Weights of a small transformer language model: MLP 448 GeGLU, 452M tokens.
MLP neurons of a small language model. Each row is named by its layer, matrix (gate and up: input weights) and neuron, and shows model dimensions 112-207. Each number is 500 + 40 x the weight over its row's rms, rounded and kept within 0 to 999. Numbers have three digits each. A neuron's up and down rows have the sign that makes its largest values positive.
After each neuron's rows, "fires on" lists the tokens most often at its 100 highest values on Wikipedia text that the model never trained on. A number after a token or word is its count.

L6.gate334:476573513510540539386524453498470494490503599496517523473553480514565502509447501389477509491516469477561444508514512529456455442538492483506570569546481489476473533577494508578527514486589431508493488549504513450552578486539527477532525534506426497520487518480550531473488519498525445490
L6.up334:553531533546469542494518481491480426490484560489487520465436508462508468447458544542461552557535492505480493525549573522478461454543523457469579515553503518508488493487470446533496531513529489543544562526525498447458460522531465472492522490469482506480556564398525457464480531453511389490
fires on: ":" 37, "°" 6, "isc" 4, "op" 4, "p" 4, " Length" 4

L5.gate268:535519527489537509493468433442536534568493459497495441558479422485469530497505526499504451510484442492449554544532533449550496450457469529474498492517468467502481585402460444506508470555417532485522462586514434510475510429508495403484506437491531476439476424535522507492486521541485551509
L5.up268:552582530531497492510390575524476449562472480494445510522462439604532557522535494492504483530471519536519566518542481519522462476420437505530477455468506484472503467550527487484478534567525502453498501517429553449590468453398497501538521472482486518458513504471469568460490483560501579455
fires on: " about" 21, " over" 20, " down" 14, " out" 8, " together" 6

L4.gate294:452462503534509495494567501478465542500494434412499477519484550521471442512518501485414429525484517442488512512559462483508573571507524527507494530466554548559481518510455503506569582485500538572421504512506457427406543507502474509502497484493532490460445450443516550544522414477424511531
L4.up294:486441548569488505485514537508485537485499511485441495427528569479461521590539532479476458509533552358485442498615587483415571561529513557583546515468468535515518535492470498513530510515563468553414522479524523482493493512493483554390498470525472465521524484512485496514436486471404584461
fires on: " " 27, "h" 13, "-H" 10, " h" 9, "th" 7, "c" 5

L8.gate446:498459475551465508467562442519565537498542479469505510523465522472469495464526498590446500476452497502465442505470537482460449460503510483447476545478464537482528474537536516562477521462471495493475510517473451575454441457479543462526502530498489497525432559507517449411550490477431509516
L8.up446:471487445483494499471484561496479528509471512570413538482495485493506496461480473484526486452460453526534513485481527487469423439515473447522490553470481487608459472555448424524427490492504519493494407449435494483523462485547520541463479525507528500502522453478478522415457494540478479494
fires on: " " 45, "umb" 4, " Bar" 4

L5.gate426:555477487454477502473539456467543536502531432476458554519465471484518480453458487532525524593450463507533469521476516463540457506469455480434538514519483512510536491543558468485513511479425417507495555482515466557549534451474581432568511532507459498484462443448569466523508488512475525520
L5.up426:528554470513534474483463496498470426463425496543431455529520497543431573539430526514498548396474444493483479481549495533473541459463515539475482432473588518491491466475510534568409490560510499458487506558480516519545516521479447472498469534486418563506534493471530513550493462588568549505
fires on: " d" 27, " mat" 10, "p" 9, " stand" 8, " has" 5

L8.gate246:545518541468521483544459569576458504491452492550517491482587510466522570505503484531526528450489506546541440498546547563488515491552529515499520535524544559540495444518464514536438526520513504519452459426442463461470502459463435479493489522516483435470528483541515476544456525450533492498
L8.up246:526554498534552539504502543459449507527474495533527418444563494472537482490550506557532483528484537544495475543481502565556522505527478496559459479536545538555512463467530545510511568532506452495501453460470494508439456471475462464524462492575461401509509523524521499546501464453538470489
fires on: "." 63, ")." 10, " " 6, " or" 4

L5.gate158:545487441459462470526512424552440511487547460523427480512552513451485537519516451563452553445467518520565511468592450567555529476566469550502535476515438586450519499552490517465442613531474526445512560525513490446560522442479542489466487444549532502559480513464529500455429453459507427588
L5.up158:409512476525500570538448476501476580554481474457471498478486485478535496538474485461449473429476482510546442522508505517509586442508459545496543471443547522432489458463539522520450482501504486478604558422543525481538498494521459496484435498554465481536536545440466487457459406528532511528
fires on: "." 24, ".S" 10, " States" 9, "an" 7, "ine" 5

L4.gate179:550497463477495512451490480515514526476573571494531533451531509471460508439557497520411590557500506529505566574535445551521554489556483477514599465516407476536466497496546447508454418492471474495518512581517479450454496465490488481509532516496430469471531569509533414505467522530520553482
L4.up179:503562493436417476505470501513469577459529545513442494484601502491502515540472532511520499531496501491415539513534564478473565559472512482489526466491536529460518420458507505468410510513522510507470461510504507502467539504525435457478460514527439494486417541511438515557513556505485458524
fires on: ":" 38, "====" 20, ";" 11, "-p" 7, " —;" 7, "\":" 5

L8.gate372:462479551525583430525513460437480497408516472571495431464596401516503466483519430508436530478540512553478468522434514454487476526405530598467526516592528462450545450485518494532469471455443427535491516558504474565452592528588570450508537480489464452447499506513463563450520536522500560488
L8.up372:490499517501495584541471481478573464473457568567455510615517557465503538428514483473506523517454522481478478497524530475454516480469475467551547526437563502460487483529556525515437503504446494467480543529527510482442621486472467520513475451481501515468516501536498490564464527522455449539
fires on: "′" 25, " de" 19, "°" 17, "es" 4

L4.gate15:486521443534499436499515554520520479483455568557483480494567480468542457537519478461462524534522533489525396518445534544505508493523505458494521520522480497487496441527478485465485434491504569491496422489472605520474517480507568478529505521509533474456561457519555477570475540467521444580
L4.up15:537524480477536516559532534411519528456497471522475483508444483535497494553504438447507462525539491528546494500451531384541516534491495453560471443484518548488509456428469532520520464467498547463480520405456523505517419484514543534512503577644507484485458465530525513508467546442460541518
fires on: "l" 33, "r" 30, "or" 8, "ro" 6, "ir" 4, "ri" 4

L7.gate363:537518532543521462445505559447470512466500487446546458454592523518507461507448591560477516493501558499492519472547563577472513471431517487496475520516564479508479610441464499448507517498456503535472537453500506481474506550594498488498458456475480461502448476487488518501475564463524450490
L7.up363:513512465479533453499468485468519467483476508548495536530494570502501485501549584505510501424535503479485531450480526501495527475492534436462495532398499611470576463514457479468495480495521482456498512567532494487485541531523498561539515521480479480514511553526541525481500518545540453434
fires on: " " 45, " b" 23, "19" 6, "–" 6, "20" 6, "\n" 4

L6.gate238:470485528484532512457511466524580501544558470501509534457469577443494542453489551557485523495504467487548491483539448478503524478451484517545476487478513515530531472460552449516465520472447491487462570510485460465450460523522532532480483431530446479520509466546446459433488556572438513466
L6.up238:471514493498540505431475443459491451491501379515506555545516513480508502485493480500459502451471529481536535596574577485481554477506484529533516512469564566515474536530548473503564514498510454436469473548421550529496568463567548487557453522572504576497437503505504553497509563418503562449
fires on: " " 30, "19" 9, "et" 7, "t" 6

L6.gate101:531552508514451530560503450529429445489451542513521516515487486536498487465528444520472528534453561493595438472513449406485547524504512454493459501490464478456473519470550525526615510586507431512588575541429453415502545458465467483555444518484503503527459529447498505560461470512486499519
L6.up101:513525474560520452540538506440562483527498438491519472513495582525471447504532495478517531455519507588536430523466520488502576474536510537490429539508479464517465489543540484445532505516493553433487513496465500492573519451507458472533432416515493451482541464529483544512537459524451510496
fires on: "in" 20, " members" 9, "ors" 6, " students" 6, "ers" 6, "os" 5

L4.gate67:548486515461535512469519494542492510584542518423487475499454468473533465430477509525499550543491480471579566562528535536493425546457463470494442578510553523473519580548471531479546512513453549542505454521506513551459526459478513457519603516563530472507405499476544510487449423484458491452
L4.up67:579477460515502424476547515508559504514462482575545566553427506436527537431483524513522475537519462514530496445516465494532436493474486538548569480530460514441497506512466511528560427528515432546472524500584563506451527421503520469488487512458456524524515560521510528444446441515550426491
fires on: " than" 16, " of" 13, "n" 11, "0" 10, "u" 7, "ent" 7

L4.gate266:549439503477594505561532470543454545525450446458445529495589505529469466522499520451471521558425486522484516533495548439561554535479528435506488451496519464478525504375509509485461552495511435531517536449457513548523465502586470407509509424486470551548516512443502488539551528549493468523
L4.up266:494443517576430437444509472465525539460540552512509523524445492461535423509506526441510531494486485519548501536542466495453400487560468456563535495589444576496459549538457507552527500451479513448494472555445492491524552482536545530525456473503519568510433479497569528503453471500508519407
fires on: " had" 20, " has" 18, "'s" 15, " was" 12, " is" 9

L5.gate172:585458460530545451471513477481487574423552447514568572400512499504407534476542504487463425537510535498452498487441533468432566513455518565536500570560431494468476508446525549543538512477488445475498529494510518470504498483468504460585513471534528552564467487525437516437522569512525520495
L5.up172:582439475493510477484508456519482555502530479534477533450483537478459471489543470519531479487463498562433408467477536445376502470455570438490491505553557515492579526474475493548485481448486485495433401537455480586468505541452505465505474457450494485576516479544485530479476478437468481498
fires on: " " 27, " National" 23, "-" 11, "qu" 7, " T" 6, " A" 4

L5.gate403:512522474523510602536495543456515485541499553540517491498464533512551457509540487507537473542566484523470457470478563523446521518510501520531553519464513500452526545477514506471559558494496462443530507466541498538467497510556388464468448497493465471481473530455514539471497450498506479516
L5.up403:514514573494508530475486511470517496490587505476488469425551533578471497479484447467509484578546427491489469520629556550550500517527480580458521488500479524487487480513482510500514423480518490511507460496469523457527559440491482520497497460517539521541527552423484534483463498553486481458
fires on: "P" 56, "-P" 9, " K" 8

L4.gate439:517532511492534473539462542511528487486564541489466542515504506492478530562518563554438471553472496460495516542467542487576513489530491424584573508501514457555558558515481541486487561477478547501481456526492499552515556484505514469509493506507510456478512523434438491516468485489523449517
L4.up439:514542477561479394546536535421531442496501506462511533546453592601549549500506512464579504516400580491525514444457509464530522432508478519551495521615510597474497485490429484562520514503409462548551523506531489491517532491476516517552533443537442509520499577537502488486409529479594519518
fires on: " had" 25, "," 18, " said" 6, " wrote" 4, " announced" 4, " was" 4

L7.gate101:474492479567593521468445419497456451492492566485507473472532546528525549445465536446439494510527522499507527510489468508491447411429480547455478481448456494556418474441541577547476493518442433517534499516423422509500467531571495517488462521472442469515447541513553493516517448527511482445
L7.up101:422491577550571464447491542510515516512533434434509534578465550491504443478543530487478557486499528448507518488526538472516535456526580549460493499434543531476442453505467525528494501507477460500424546527470429521517495534552533534569440562401467536511474484479476492445541458449565474458
fires on: " " 45, "–" 11, "19" 8, "\n" 4, "20" 4, "97" 4

L6.gate373:512592569505485480482474539486532505467434522504552477436524457542543453502523567452522475456565439559511424492501425550474450571520525553506519497552553509491508509492436530500598452463532478548500465535485517524484497511513509494583488441491446461469498424612590561551463468476494497465
L6.up373:515535448545529511567566416481480484508490535455490487568501524497476530479497411571437547546543459519510494567522515413401476510491473474478471524529515495572472484492520483469505572507547482467472497608512480448487462460501529510465464523434500491438488452527489439481501470460511458583
fires on: ":" 49, "′" 20, "at" 5, "°" 5, "ok" 4

L4.gate324:501467469498548522523563481495518474483461488513531453508503556484510551416484524481510506519455522512469566534513613521436490582459551485537468490505451487532541587486520594416472511419433397539463513454530488510460465473474464521565479451550480522476482448481413459518453449530482404421
L4.up324:514494451505487411465570449492526456516500468489496520469468497481496484454541488495491528491498545463471466490476485499499492556467495401460422448500467575551493499449540537503537539453465525518340446505480466492551445495469537516552520469507503557470475522519487471490520513495468491500
fires on: "id" 17, "end" 15, "u" 12, "d" 8

L5.gate70:535438459488475574546524411439469521493482486513479480422473462450557576511440497488456527442500541472500511606439429500443496399534525562496405482511556509524496459493472517503498465476549510497446493564509452461481476500555492483445487532514451424501504489497542517494532463507488509467
L5.up70:453489599507487470473501492480527507515512513554507533500565569536510417531505470458457558568521575518517547476561409493455493461521495487445429496532518439518512462514522485587496480460505507490544526462567461478480516488520467504418527528470578486517532518478520484421547592612534464561
fires on: " " 79, " media" 4

L8.gate431:487522500607532515456531456467592540534516526503533495493564564490436494512546529538453450485509524495499543521448530555497537451553541440480490439506450481473508537524551503543473458495522477526437577563462483472537459492488537500555524558479486505483455536539486466546509559567487552481
L8.up431:502543557537521498494560542477467502532476524469493437487551579431549564503537477489494534480517452562513500584475506467430575544542549505467507468490488485541427460483502529446566493487468456522487530478474421536491400521496573561468470580503480499529467543586545518500491499480538422487
fires on: " " 30, "^{" 17, "–" 16, " econom" 4, "/" 4

L7.gate315:550548437570488509486457460470457513507495608428547507449517508564539495496510493489466509559522545495533522503550523507543493524506488532492495519439555508450424529545562523451420510482479459472492490498546548486489486455551535499490398479454510549581518556422487514464494506475544457514
L7.up315:526481476493477541525544576511554435545511496535490557540479488449559481523491465454502503528495574510555526482460457550536413572486560512466439479434523548513481491504472481445505494488525492498455504472528609483440474474542479545556499507474572503486558528498517508390445540487512518599
fires on: "B" 12, "D" 10, "b" 9, "P" 9, "H" 5, "L" 5

L4.gate279:434452453531538499537531498541453473525477483469505457480455600494511548476526502447546546474551538483549514519507473454452539510547494501428517492502606472559498533474533489484440478423551515474538519516512491512438523526552500484488502521516460478564524556509582470511426448493543449439
L4.up279:458433451570522468521511432550534538464468454521469432477451546503485517501436519466516494481515534511492522540547511495436461519505461491497424505543446468533514460506460547481482434448432452441496529511549455536470396454468536488457514518459569575524503491525507481492450524566478532448
fires on: "1" 43, "0" 21, "5" 8, "g" 6, "7" 5, "2" 4

L5.gate435:485489492513487522498523482513500475408494519410460419447508480508577540448463497509513488539436518487552541593528427500520442531548531455521417473559472471538506474467478515484433536473571537524501474530470524507525467478516427443436563542519494556460502548466516493515456439499483399552
L5.up435:468472511476443446611454514491537480578430521567515445497553452455500540546498540497447533501510496466503495540529485460458484555501440515507433502521513576509483559521450464517516586463552478448458487531448516513526444479508570507497481531539533501506494528463493445454489493493449525535
fires on: " l" 33, "'" 27, "al" 8

L8.gate240:539479434453428413467513578483475550443513509443554437536558540446495525497489528540438540506430518439508461425538572502582472528422472562492486571478524474474508549510585516500496544475401491460488563472548495485520502534512545462541506573532511541505443523501481500490531538446505522454
L8.up240:557545467498524494505496473429533468482491489526519504557471466447496511476463518494582536507542415519464512459585548489582590516540529481502593533478486538480398513506494485484520472583524488521546552579530538530504519498496526460561502519509481523411502508440408566498532484510545501482
fires on: " " 40, " S" 33, "20" 10, "16" 4

L4.gate104:453475515485612455489476500440513578487501512510507445519545588499485547572507480533466457508475502503448474463449502507433520526539548407559460520521536494521490564452470462447532591447499494515525549559542523459525575474516490409563478457521477498499497489517473481537502518472595550464
L4.up104:523492558460570511542445521548497500501555456500518424503544461490545432522492506492458453526450474575505450461527488442364492436486513436454487538450483545517520655502488559467481526495482547556566506483535489502476510481496462496474519484566569501515468503466489535436396517558569395557
fires on: " f" 43, " F" 43, " v" 8

L6.gate445:536437499527527482501471483511491499487482505459484440558451429476471471490465467456429508492468552492533479452597548571499534543553599506504474454528534541450478473540465450499461500520507496516536522521498524452556490524506540434518485499514508485516462491452484481495572479497490538412
L6.up445:439584542544578490463512467479516566573472541575515542502541438496496471535478540531504483495509530453452514510548441461602547532535502465464459543488507549448529540548472513484503469457543502476506531512525532538445507449474433480504546511549496462524454546545510531426586573537494494475
fires on: " " 28, "16" 9, "19" 6, "c" 6, "ag" 6

L4.gate447:553477511552528476474571486480510514507565512492424484417552510509464521476511490564497526449520495473538467496524474570422508516519470486550488561554506510526512565449601513513472499555521412606455516454526556501467558498507417473568538517462494529561484443456457447594506529533505538494
L4.up447:499503468489476516492547530535480428544566413438471515456467513508499510417443509491495496528495465585478422414531493400506527579513539427475511575543494523575548544486580526469426450482479430490531458545564533528508507483531491540464532457466484513507483491480599577498493491484484489514
fires on: "S" 23, "id" 17, "at" 16, "and" 6, " St" 6, " st" 6

L7.gate428:473542426514436474525477515511545482451447499555572427498503465476519496465519409475498517528465437446478468454500526542522489457430473496512457510488503467489562513469533566502425475512509500465476525542488522461516470467460505461525521524575475526580474531544555544479494494508499486520
L7.up428:437561494550528495501580568476527441451450512511555483474415454457467496475545435501447470533480486496473442565465542529524540575479464497431477451508534558476455510454542546491582486452582503444524439458480496528445500604458488559513505458558463529514471486518486472513488558488484510530
fires on: "ad" 32, "is" 26, "id" 8, "u" 8, "and" 4

L7.gate357:514545542535497505482536533446501431517464404524496509471528545543520558487462439603427501516468571483509451494547469526539524531536523490502433502510515506406435559475474550590504537428487538517484477513535546555477428496471505527487503558495479492432565454417472462504463453517461470490
L7.up357:496424506534431514466455523527493472481561494518482522536493497495532539450500558446512572505514529538479483538507621576481498429423596526482547556562512505551529553527489473561476493475542534530433451440547495432542548463502560496438442498503516481454446517533432512489455548535477512483
fires on: "," 24, "if" 12, " th" 11, " h" 5, " d" 5, " " 4

L8.gate339:488514527476519542488471482541486536561550538510497482502518501536552478471426507495488439528544490468545485557510483500468567500552551493480462465465443528475514493596427432460443479463524477581439501547520546529535491492569510496465474474466476469509436506441513493474542475507503470464
L8.up339:459388571459604469449549499502490499499490518509537490452526511520512480463547454441500522383559442478521455538485531506474454513536514536482487549545493446457500458467529468473460411471480445492500485500456455472507538522518508485500417427431486518511472484511523472467584494511472489597
fires on: "-s" 30, "S" 18, "s" 7, " res" 5, " " 5, " ins" 4

L5.gate360:524498534500490509534494459554530515542520421489518528414445406465485555466568571418484489476574461450460501593462514510537521559534512472564454489514478492579474555453481448514483494561540442567494565502466471562442527523548462455502513489489484451478537542519439441516486483501470414505
L5.up360:534553560454450540501479459577457463490475497432521561470447472493458498488465546482493489541573492436469474545557488546556467558485492479491454458418445517455430491506430521451507507483445513507491520463468491526453540555528476512439518567496535461524514516496505415548476484494423519441
fires on: "j" 40, "aj" 12, " August" 7, " July" 5, " debut" 5, "je" 4

L7.gate85:508512513456480532473453515540522484520554538544524542499521507438444499545475505525483535416503551541558501468490456491556580472540420544457467500434497442430494521492542527478520521568510591512526532511491540525473476539520538492454511526507470425508513509448491461490480497451495457467
L7.up85:454560521578452428552575563451511490513412520519473492457513600539472561511515488504546445561499517503446540530491497591441515533548523432485511471499532486498504459513526539492530515512479487498551501436500506460473457584485508528519478503517481472506510494502495416481442478491508511511
fires on: "." 70

L8.gate153:532519469513486532521491406477496473597468418502552493470565506514466516519472436514507521500497562407508456465515511462491509453469494541484524477504531454512485616484480524518474548563485529535423604486507532486405427496554536586471501538506458441490496473543476469604496501465538496423
L8.up153:475527461548482536441512506509525542589517502600537528519462538407539514535455500439456462498542541557526459530367474513525574508554517485468506464519522529537516525503431576537499543521540433553467489540459552511457523528523464533561527465480472494436519470504526530484534550557518531489
fires on: "20" 36, "." 19, " led" 8, "–" 7

L4.gate212:528460525498517473475524556597497458468486524511556529502430539506555485491493468515453523531411454550562502493472540525521477412485513483492466554497551530490505550508509484568506463482492515499504428535510528522490471477491479520469489475446491475513369484523497531520493462510445518456
L4.up212:491554531494494517562453480545523482456519539494547486566503474438507517485496545432532528525452448466540491524508513459518500465449524433513472523473443500459530515576508535504453525506507576510449492462502417511454566464547528495524451503502490555418512485512461527530490464426405460425
fires on: "," 15, " in" 13, " of" 13, " is" 12, " was" 10, " that" 9

L7.gate116:424487529479455533511548423513445494439485516483514429481485553451464566446426520489515541491470470493481464512556527476515479483527521576525532540501471500546472468506491547539545531542456541510447493517497523526533477503530470474462509532553482497541427444514608515551460488477533544443
L7.up116:509519518506493430476481572474485500490435495482484523472499527507507529434535505484538522415504525444556457503499514522492546484475472478506521465574454543556492495516521545523512480449549504512473532500470501399425525429519532492426485463475446530524470408542468546508475579467481474451
fires on: "h" 16, "z" 11, "al" 11, "c" 9, "es" 6

L5.gate342:472487462474518519518450399449470531567485495485448441452491603471375520471506493478463553546519539485540532541497518489450497449493437518458514533531559498552478490426565517489425517576464474583508547496477503458486516403543503490522473491513500535524493512507568488531468449503489444531
L5.up342:482462505449455559497452504498504497550535476470492496452535526457492496491483451470533536490520498493435563548525503493478507608480534376522579455521468485474476549473488462452458450492503504496522499518491483562484482430516520493508523585429585511487552526482467447481511573531475484504
fires on: " st" 30, " St" 30, "st" 10, "-st" 8, "-w" 4

L7.gate334:544537527562517484513485530467446466524494473550462522432471447509568512420430421518499468543458593539551476453519447530472520524496542410475476426460508516529428496438552469490523474513537530474479593539521496488515429506479491516487491438459450539516520460505533523562422469510505455552
L7.up334:551494422549522483480455480500541482504566484537510584529403559437518495541460478500510515563473497511486486504488485521494530518504519544469457435484419575508436507432491583491518450573528534449502552488566491580576463496516495461504513441560452496477552465506455447609517487485537479510
fires on: " Men" 14, " men" 13, "0" 12, " Women" 10, "00" 10

L6.gate237:533427461552431493489505491520456511552437522511512456512566531406522495499495522503518434468470468546501528489479443540440559512524470440496456501473516522403489518493463470520474509486473512497542508468467467522553507598587451489509493515485529461542428504493475487501517491475504521533
L6.up237:465511499450534462531512495465500489498574368496570546510499491499462457514534533487536602557496466466483507578453498547460516453511456420446550508550472491461489478474439510460490459449494455505534457542530532542519562541495448441494482528539548423437475545478522503530574536513532531497
fires on: " Gr" 21, " Tr" 21, " gr" 14, "r" 7, " tr" 5, "gr" 5

L7.gate400:586500513493498504523531464528476485536559520464508504451533441548478593501524543513408589474515494473538548508560478476450451498459450501476525448503449470444565535505508470498437493503444517549480490535526516462549551528565555481462515526503560483443509485460525491490602526476473473501
L7.up400:499461522503503460504489588510524541514530506484458431518482478538551555493459528501453493495492470448517468512513495460548448519473424485469471480478488562476495519430569425468463526463501519506483473516527438504536514510496529521495407473512507490464498430473527435472529501600442538547
fires on: " un" 30, " re" 30, "'" 7, " dis" 5, "or" 4

L5.gate18:491511577552546492490576460480510491500536565545542549483427544475530537501502509539485443509435491467558536529533548488413526462521525385485516558531524446469483479510469555505462506501479486472478537563477484488422540555542495514474543513501496433482516514528482473481523508503458496442
L5.up18:492499518521506616503497497469536463464573584578584451522523449480533570538538509469494474519544473513483563573504496520510548478486540421447521383479540517520508470526474517540432482479532513501465493532534518455491467474510550458465531493498437479477568455552545555465498447498537559493
fires on: "°" 21, "^{" 20, "′" 19, "{" 18, "_{" 13

L8.gate283:495469446452482542399452521530485486412549474591450464529488521489492538511483447542483586504518472540457401525514557536496468432519480553527481483453512499554401445527526512510429542486523581447565576527497491554455529499531572460441564501540420494543481521450520485471485514519543471456
L8.up283:457480464466492465504465430525550514479510465456489464568507522542527548545469503497468533535455426549453511494553472483461540506496511534567502566463473498534407448497487472560484528530568540527442516433462514464489519421527570492498487474547533521401482456488509538535529541480472510493
fires on: " n" 37, " col" 9, " def" 6, " c" 4, " Sal" 4

L8.gate391:593456439471444479479497418509521487481466483454482448515463461532442550415548477461533485542545494458565560467537495450486510469481478472562476475538459430479501518464510473528466444531417489504493525436561468477428507546473508480510483506516473468495448496443584446485522436555475449390
L8.up391:510471520466518505492456488493542456500473443628470523469513533448528508501467508473504533487541450505534568443483468511564483560520476527460500452525510595553489512539462529488491515462461467461533562483548502516454529447510593433485481491384465521446584471530507511497544514470522542511
fires on: " $" 33, ":" 29, " of" 13, " than" 6, "$" 5

L8.gate137:547561474478551453460493502512474480557484550426509485460442525458479599476463473546466520523457442432537453521525507487615489589491521523469491495510424490515419490511564525478494508482477461519477430476534574581569479458516537494520521590503505514595485493473539501489486515468458499467
L8.up137:486537555507491525499531554534555503452475495519521526491460546470515521486520477509442499435545530463511481544499549549519456546504504478527491499505565510505515574562564546512540452488524592461441541496504521515448557465483536552453584502499506546427475495567548518564505498467489562536
fires on: " p" 18, "b" 10, "20" 9, "B" 8, " " 5, "roc" 5

L4.gate155:491532457532518513470467484505530560540392424439542466553460498494485455472479414436508526524507537519473498490519498499506573544535493533515508508519463549518508514481473504562485554483511438518467501511486527461565460415504519444511494511535489549418472515418502516511501466477460560512
L4.up155:557565539504520555490523483498538552466482471504490553487462483536485424485433520458464547508511518478456514437547506497451515534456520477522512502448449476560566512499540444517562491508546540526489450548508527408486513461511583482485496493561553417506473469497566453545536538441450449473
fires on: "h" 30, "th" 27, " third" 10, "enth" 6, "st" 6

L8.gate74:495545488524448537464503484523510513590497506531499507449499429503410491526491514563406492503504553510486451538461504520468537513491519519534556491528506480454495471437461585475497580551454467523431544510531467553446502431498474484502549539473484483530489507527495487517504443465459501491
L8.up74:446513539488496532496467521603511485543523492489486463509495448511522468581528518440485491564512452503473454554525520487456526553504452440519496510550466552430542552455485515465447419495497516507543441485536529507594539451539537516547490513392533485480501568479434559469487462533527442525
fires on: " G" 18, " K" 10, " Z" 8, "J" 7, " J" 6, " Ch" 6

L4.gate203:458523531465449428480442460453530490492536450473506438489481428587473509485447517521488509468458512526535492411531523531603460429472490461501456523462521478490536510543523469509522425448542442487454510556530484542551471537493506467499554485536463580527486515474510572457511482510487507454
L4.up203:483498525496467502517476478524556470450531500448498515460449499467448441546548590457494459523552484504509468525496487490474469583492508526494570516495432539560577472490500426434538543511511544539576505501463478519467554560490526503465510533515450455557425470457496489561434479490546530510
fires on: " Y" 30, " y" 6, "-A" 5, "Y" 5, "-F" 5

L4.gate420:531512464450535526481503513541498576517412435438518539478536575533427500491498442543511544430558488515492600503491455519427582609526550473517517488508468478463524561531559505584484542490520485517431581484500468504470485599493506465482499458520505612547497480486530454516527450496510437481
L4.up420:511503486424442453524480497524482496547463449471586481522555478542428488514533419481485504500536522515490556470507468467449476471515446453491457543514513506511574522529507499517475422522528523510594552440452555556487447501487474511409562514489483522523544576542532465519467493553490497460
fires on: "0" 38, "1" 13, " |" 7, "7" 4, " to" 4, "6" 4

L5.gate266:504546503575513498456498550478474576534537442524489453493511509464509545449471515443436539514530549539593489492474501534480607501525403478478599490506534540482553576452543469542491467506473566469438506503530621544483448488484506517518538541478514605474539523470472473500556440516517454526
L5.up266:516538458543493494461447562497585413538464529498502481498534473585459448461508481508402488519481412472473500562500559529507545541559471508501476463456501574499513534482523569473526450550510520533518513512556515553465514531497470571512479499488529496565573458467505519536511490500451516476
fires on: " p" 59, "00" 29

L4.gate72:513551500456509541467529411544392513489480509433440433547554542433512466457458474499462525510483538469589493492509483525493487451512561551490454540470491494483474570492521597505516546506531503413543534493466600501536493458533472510480508502469487507556428498478520435503419529472518407484
L4.up72:431491520476487476560507542551481508445480459496540459486501495503486453464527453443480481544494423483496548542538467434553432547477418489513464553446446517526527529559481546590494474535582555518436459465499439484553558464410500501411549530507531476399504463452450502516467462481467496486
fires on: " m" 47, " in" 22, "'" 5, "urd" 5, "m" 4

L5.gate121:468489505495512498482529477534435551491455580480613491507526544528432510490510458503461530483522525578532447494494502555449488468476516488530510547552511420558478493459514472569422494522470404473518540531454526460465496422454478400565502511512476541550401503510509427451501497546527468492
L5.up121:528482599510506539492564539482469555489508594455507501463478488368545480488522529455509494480514486578528460556462435461488540469469499557423547512485521511450558492505503563493460520543511529520505556430506458475513574477484492507539535524508444526596456540478521481480489532505488481557
fires on: " |" 75, ":" 9, " —;" 7, ";" 6

L6.gate141:486525429458480468481525422459475446518441477553556496467535460462523506639491441500461556481492469504550477456566481496495480444526487582483452487458495524436433513429547559561496514465506497500504484539503448422531491482493449452551456522550493508513453522430528492536419481530505535585
L6.up141:522495474452487431529403462479425512530392570521480493523556476477503415518502514542494524445515462476500497501520521479512497556566447542509501469521497433466489457532542518505525484498421474513543486503446502462508479491493485530526417452556470484566488545429475501488476556472456521543
fires on: "ers" 25, " officers" 7, "ors" 7, " students" 7, " people" 5

L7.gate110:500476457492491451604475527499487524512473498505497473477470481458450437497580453502496472492519507495430530500477532521520477510432483475480472469546510448515519513475525486466553515472492478447498476533568452502546500494537514486532555571492456464456462543434495473512508461499549568474
L7.up110:525488471474525463453501532550528477501420470478577470488445551498394529474488406544467475537486480502487473478458570463493485542554486465465450535434479519501463501548453554527460551458502529520452497486571555535485501525424502527488534457454526516513527480522541492470466447513574522512
fires on: " B" 32, " per" 7, "l" 6, "ol" 5, " r" 4, "R" 4

L6.gate106:537542542518545486448594442467559582517478479519545510522500618443505477529494453534478555504484455450524454531457535518550509626531521474496484497478494469504481447517460486520505506533443493541487487477439555435483466556497471570530486509492500506483514520538490549523488490463440436441
L6.up106:504573518534535602475507549530576546459440447464484447496451459514508436536509511463497549528498613501513573496478497545436513519510449508432511427552493480486488439489499480456479399527590541489519495444468489498448445520589537542502466528504529455459524494511569516485503430493508498545
fires on: "R" 57, "ri" 26, "-r" 4, "r" 4

L7.gate195:602545472490550534508528416439453566514470509457530497516535623446534561545456446512530528487508521513475462519580500547485566504454512529488535558497512506587446521540560475500532554515487449471576473515517461430544486498486510495498571518608492508483479502487413536527516521495512495465
L7.up195:495512465385489457578554560488600510475446435533506485493522503507483510407530481533495505472532518532482503565456480492430499497400462538498502549489412580499540604401399501459505497494511557527537449487455499477535551471555549490482518523446499506444556483564525501513490551402574509494
fires on: " f" 34, " F" 11, " H" 7, "H" 5, " In" 5, " Kn" 5